config = dict(
    num_hidden_layers=22,
    hidden_size=448,
    num_attention_heads=7,
    num_key_value_heads=7,
    head_dim=64,
    intermediate_size=1792,
    vocab_size=2984,
    hidden_act='squared_relu',
    norm='layernorm',
    norm_place='pre',
    norm_eps=1e-05,
    positions='learned',
    qk_norm=False,
    attn_scale=0.125,
    bias='none',
    tie_word_embeddings=False,
    parallel_block=False,
    init='normal',
    init_std_qkv=0.0172,
    init_std_o=0.0,
    init_std_up=0.0172,
    init_std_down=0.0,
    optimizer='muon_variant',
    learning_rate=0.00665,
    lr_mult_o=4.0,
    beta1=0.93,
    lr_head=0.00588,
    max_grad_norm=1.0,
    warmup_steps=200,
    schedule='cos',
    final_lr_fraction=0.1,
    batch_tokens=65536,
    max_seq_len=1024,
    doc_mask=True,
    train_tokens=434900000,
    max_steps=6637,
    dataset='wikipedia_en',
)
MLP neurons of a small language model. Each row is named by its layer, matrix (up: input weights) and neuron, and shows model dimensions 16-79. Each number is 128 + 24 x the weight over its row's rms, rounded and kept within 0 to 255.
A block is one neuron, or neurons of one layer that tend to fire together. After each block is what it responds to, as a language model described it from the Wikipedia text at the highest values.

L13.up695 [109 100 103 131 112 105 104 144  98 134 182 142  98 120 123 123 116 111 156 147 153 129 124 150 161  73 105 166 131 120 116  86 150 131 128 129  88 147 175 153 100 125 123 121 114 100 136  93 151 104 127 141 120 136 135 104 112 124 125 172 145 138 108 115]
Surname end tokens. Final piece of a person's surname, or the comma or parenthesis right after it, in credits, tables, taxonomic authors and lists, e.g. Schill-er, Schuman-n, Kumble,

L19.up54 [135 133 157 118 149 136 153 130 142 110 138 103 131  85 101 130 139 146 124 153 153 188 125 161 144 115 129 123 155 144 127 127 155 145 132 116 120 132 108 104 123 150 110 105 137 149 127 134 131 188 128 127  49 133 151 126 112 157 146 140 139 136 108 148]
L19.up59 [117 139 178 105 114  91 165 114 163 156 114 127 148 138 114 139 124 140 114 150 114  99  96 159 147 111 149 178 100 130  98 101 128 128 115 110 138 115 117 145 145 150 155  99 146 130 150 130 126 158 184 134 138 121 154 125 163 136 126 122 144 102 135 145]
L19.up490 [130 104 120 144 130  64 153 111 129 143 139 157 115 127 171 128 144 124 115 152 108 115  87 113  87 151 102  98 125 153  87 178 153 114 131  97 175 137 119 102 141  99 115 153 133 122 135 133 169 146 103  76 138 109 120 153 172 136 162 105 148  80 146 108]
L19.up807 [130  92 108 121  78 135 105 112 119 122 138 115 101 118 142 124 152 120 106 127 116 126 113 165 129 128 146 138 133 121 137 120 106 146  76  73 128 115 128 156 149 157 176 115 165 149  73 110 114 131 120  90  95 149 148 133 148 158 149 125 115 122 135 112]
L19.up856 [118 188 128 133 112 107 165 126 163 100 118 145 100  88  92 129 151 169 119 162 149 125  89  75 127 118 111 158 178 185  99 167 140 131 103 116 122 147 158 195 181 124 182  90  94 110 146 134 120 108 149  92 131 150 129 113 120 168 109 151 117 105 146 123]
L19.up1521 [118 135 133 137 161 155 149 144 119 152 112 115 111 158 126 144 119 137 133 141 135 117 109 108 111 127  69 161 126 136 157 160 118 118 123  84 143 114 151 123 173 152 152 109 104  92 148 118 120  60 148 117 145  89 152 168 180 178 116 141 135 151 172 102]
L19.up1677 [124  99 140 102 147  78 130 154 137 129 192  89 118 128 113 123 109 169 117 129 180  80 140 156 177 127 138 186 144 152 138 135 130  95 115  89 132 147 154 162 154 103 108 136 102 121 109 112 156  98 127 177  76 103  86  95 128  87 108 175 104 102 137 127]
L19.up1727 [138 129 152 139 118 133 123 120 106 134 170 125 120 108 118 154 167  74 144 150 124 149  84 114 128  98 135 130 179 155 115 159 141 112  98  92 127 141 123 124 152 139 133 146 118 104 102 126 141 123 144  98  88 159 137 102 172 112 151 168 167 121 157 146]
Section heading delimiters. Closing == or === marks of wiki section headings (==Discography==, ===Group C===), plus colons before lists and in https:// links.

L13.up581 [104  92 186 147 109 105 143 113 111 110 160 145 185 131 151  81 153 139 141 131 135 123 127 140 107 151  70 133 136 134 100 179  75 123  67  89 155 103 133 103 136 103 113 145 205 103 140 121 121 129 105 126 112 143 145 124 127 149 147 122 163 125 138 115]
Mid-word subword fragments. Middle subword pieces of words split into several tokens, such as puz-z-le, Con-tr-ol, San Di-eg-o, plus the colon in https:// URLs.

L9.up136 [100 165 128 169 105  96 133 154 128 139 115 149 165 121 122 117 108 158  77 122 126 131 121 148 161 159 129 105 161  79 114 134 126 155 102 129 128 115 157 147  92 135 138 164 125 132 144 140 183 156  91  84 133 133 110 101 115 154 174 126 138 152 125 167]
L9.up169 [125 139 152 107 116  99 103 109 119 155 113 122 158  87 125 153 117 154 126 130  79 131  98 131 126 121  93  98 132 116 117 130 156 161 138 142 148 140 110 155 117 149 151 183 113 126 130 144 116 134 109  77 118 177 208 134 149 134 107 126 127 140  93 135]
L9.up204 [102 103 116 115 115 150 106  91 117 111 139 109 132 114 152 162 149 119 134 132 113 131 110 158 123 176 157 134 100 109 107 156 148 112 105 145 148 111 123 133 136 139 129 157 135 161 108 118 141 138  97 133 152 113 198 118 109 105 125 143 137 130 133 128]
L9.up384 [ 69 117 128 125 135 107 167 122 149 141 135 157 138  47 152 145 108 175 100 144 110 114 130 128 146 132 154 149 122 160 138 167 139 111 158 134 147 135 119 115 132 108 135 122 166 152 141 137 169 104 155 113 130 109 131 126  97 129 103 138 120 115 121  83]
L9.up1181 [112 139 124 130 138 106 160 119 107 124 128 163 161 104 158 152 129 149  68 103  97 124  81 148 159 160 143 120 121 153 157 105 145 124 107 102 130 110 131 148 162 121 112 140 117 127 131 122 104 121  85 117 144  98 147 118 134  83 159 111 114 148  96 114]
L9.up1360 [ 84 110 102 127 133  92 134 108 153 130 136 149 116 130 141 119 102 150 158 128 116 124 114 129 135  96 135 130 134 119 181 147 112 124 115 159 143 164 162 146 107 128 133 129 103  98 142  93 104 137  86 123 118 144 100 119 113 110 119 109 131 129 140  84]
L9.up1707 [103 105 146 135  89 124 144 118 198 140 109 133 107 116 102 105 124 123 154 128 132 147 120 109 116  94 136 109 116 137 129 149 129 152  96  90 148 140 112 137 168 146 125  95 142 143 151 135 145 146 139 102 160 139 124  98 159 166 115 113 132 110  99 117]
L9.up1777 [138 141 132 111 178  98 165 116 152 130  89  98 120 104 123  94 131 155 118 173 163  97 177 133 141 145  93 119 134 149 112 120 123 125 158 114 137 131 136  91 123 152 142 128 156 152  96 148 134 110 151  98 128 108 175 134 131 104  98 123 140 115 149 101]
Paragraph-final punctuation. Periods, and occasionally colons, that end the last sentence of a paragraph or list item, just before a line break, e.g. "in Sydney." or "awards:".

L19.up77 [110 146 184 125 168 105 109 145 112 154 111  96 138 126 139  94 120 106 144 170 189 159 150 123 178  93 119 162 129 126 174 162  82 134 144 100 102 143 143 133 112 121 114 194 152  94 101 153 106 120  89 128 134 102 102 161 167 138 144 111 150 101 151 119]
L19.up140 [102 150 123 129 137 126 139 140 148 112 122 146 149 103 115  87 138 138 137 109 132 133 112 142 132 135 135 103 104 174 104 142  91 150 123  82 115 107 116 120 119 135 137 112 110 150 126  73 133 138 119 135  94 126 152 125 165 135 102  97  96 155 170 107]
L19.up202 [106 129 130 143 145 109 146 120  96 121 114  78 116 127 157 165 110 132 156 157 124 171  98 128 150 129 143 118  74 121 136 108 101 153 114 144  98  96 130 166 110 142  68 120 170 132 142 169 121 120 124 137 132 139 122 118 182 117 152 108 131 159 158  79]
L19.up306 [120 136  89 142 148 134 144 168 130 105 152 130 132 142 114 128  92 152 106 139 111  88 109 146 147 120 111 132 122 138 125 179 116 121 170  94 170 141 117 116 121 138 102 143 129 176 110 150 115 123 133  97 124 125 136 123 138 119 169 102 148  88 140  93]
L19.up666 [108 149 132 133 114 106 126 123 125 148 136 134 145 123 113  96 162 116 135 164 135 131 104 114 138 102 180 137 131 150 128 158  91 137 169 121 113 112 143 120 102 143  83 163 117 157 122 114 123 138 118 120 153 148 151 159 120 140 166 146  78  96 148  87]
L19.up794 [ 67 153 157 121 117 130  93 167  97 142 134 148 125 114 138 131 180 129 142 147 147 123 126 109 150 161 164 105 124 148 191 138 114 145 107  59 146  96 140  87 138 149 141 156 140 130 112 117 111 102 140 122  94 140 127  97 128  84 148 134 175  87 145 104]
L19.up1488 [125 146 163 140 120 151 142 116 122 112 112 127 157 115 155 116  83  95  92 123 165 137 128 134 142 135 163 130  86 131 124 133 125 161  92 168 146 121 135 152 149 131 154 148 134 127 107 106  97 108 180 122 144 101 112 129 110 104 112  99 133 141 138 100]
L19.up1767 [140 149 140 123 124 102 124 121 119 154 124  83 138 131 106 133 136 120 103 151 155 144 123 129 136 117 142 100 131 148  96 143  96 135 149 163 128  99 131 128  95 142 169 133 135 147 146 150 127 131 147 166 113 121 119 106 152  89 113 103 164 131 190 134]
Name-ending tokens in tables. Final piece of a person's or place name in sports and election tables and lists, right before a separator or the next entry (Fr-y |, Ow-en, Chip-man |).

L9.up36 [ 99 118 121 130 114 100 166 142 155 180  73 126 150  72 138 145 102 130 100 120 155 132 151 144 138  73 129 110  95 160  92 134 144 110 117  84 101 164 146 137 147  99 161 138 120 149 114 107 128 189 110  96 135 184 145 114 154 136  79 137 129 163 137  97]
L9.up99 [127 119 120 134 137 166 129 154 118 129 122 127 110 101 136 174 141 140 139 120 119 116 128 114 138 150 128 154 120 138 122 187 148 120 146 140 115 137 139 125 148  95 127 161 111 173 127 111 140 118 135  94 166 105  98 142 167 150 151 103 119 132 105  94]
L9.up379 [112 136 140 138 126 161 165 101 150 136 136 125 143  91 163 140 112 166 106 151 146 151 131  99 133 126 121 116 116 164 159 147 135 115 156 115 128 114  94 168 107 117 133 128 129 157 142 157 139 137 130 118  98 107 158 107 104 150 176  90 119 163 155 180]
L9.up512 [117 156 134 107 115 161 126 210 100 158  97 151 102 126 115 120 125 119 124 113 143  96 124 164 138  99 114 121  88 120 155 125 134 119 153 149 137 127 116 145 120 195  87 142 117 128 161 119 133 149 134 106 165 129 116 151  96 160  99 131 167 140 179 124]
L9.up603 [125 139 164 160 112 139 129 143  95 106 138  84 139 113 150 108 158 156 153 122 141 157 181 110 151 124 101 155 151 141 125 138 100 121 113 109 130 119 106 141 146 140 125 143  98 133 125 153 127  78 180 131 149 157 150 124 154 157 147 133 123 116 125 120]
L9.up633 [ 89 121 142 152  93 139 163  93 146 182 128 120 117 145 175 132 121 139 143 151 140 143  66 134 143 146 124 109 125 143 132 126 113 108 133 158 115 145 126 162 127 117 165 119 137 120 159 108 133 137 165  95  93 125 113 122 138 168 147 104 106 120 163  93]
L9.up964 [138 124 120 105 192 133 171 113 143 120 116 106 181  92 156 107 127 165 144 114 180 129 159 142 127 129 148 171  84 168 107 145 138 108 137  93 143 114 113 108 138 131  97 148 142 166 104 156 109 121 116 132 156 121 167 152 171 143 110 125 166 119 135 142]
L9.up1595 [ 92 129 125  74 129 136 147  90 142 117  99 123 132 106 115 130 161 158 144 157 132 146 106 125 108  46 115 126 113 136 120 135 119 127 138 112 154 133 182 133 139 135  85 116 177 117 141 139 113 152 154 130 102  95 197  84 160 164 111 128 179 153 130 111]
Name-completing word pieces. Final word pieces that complete a multi-token proper name, mostly person surnames or given names, often in tables (Bald-erson, John-son, Car-ter, Armagh City).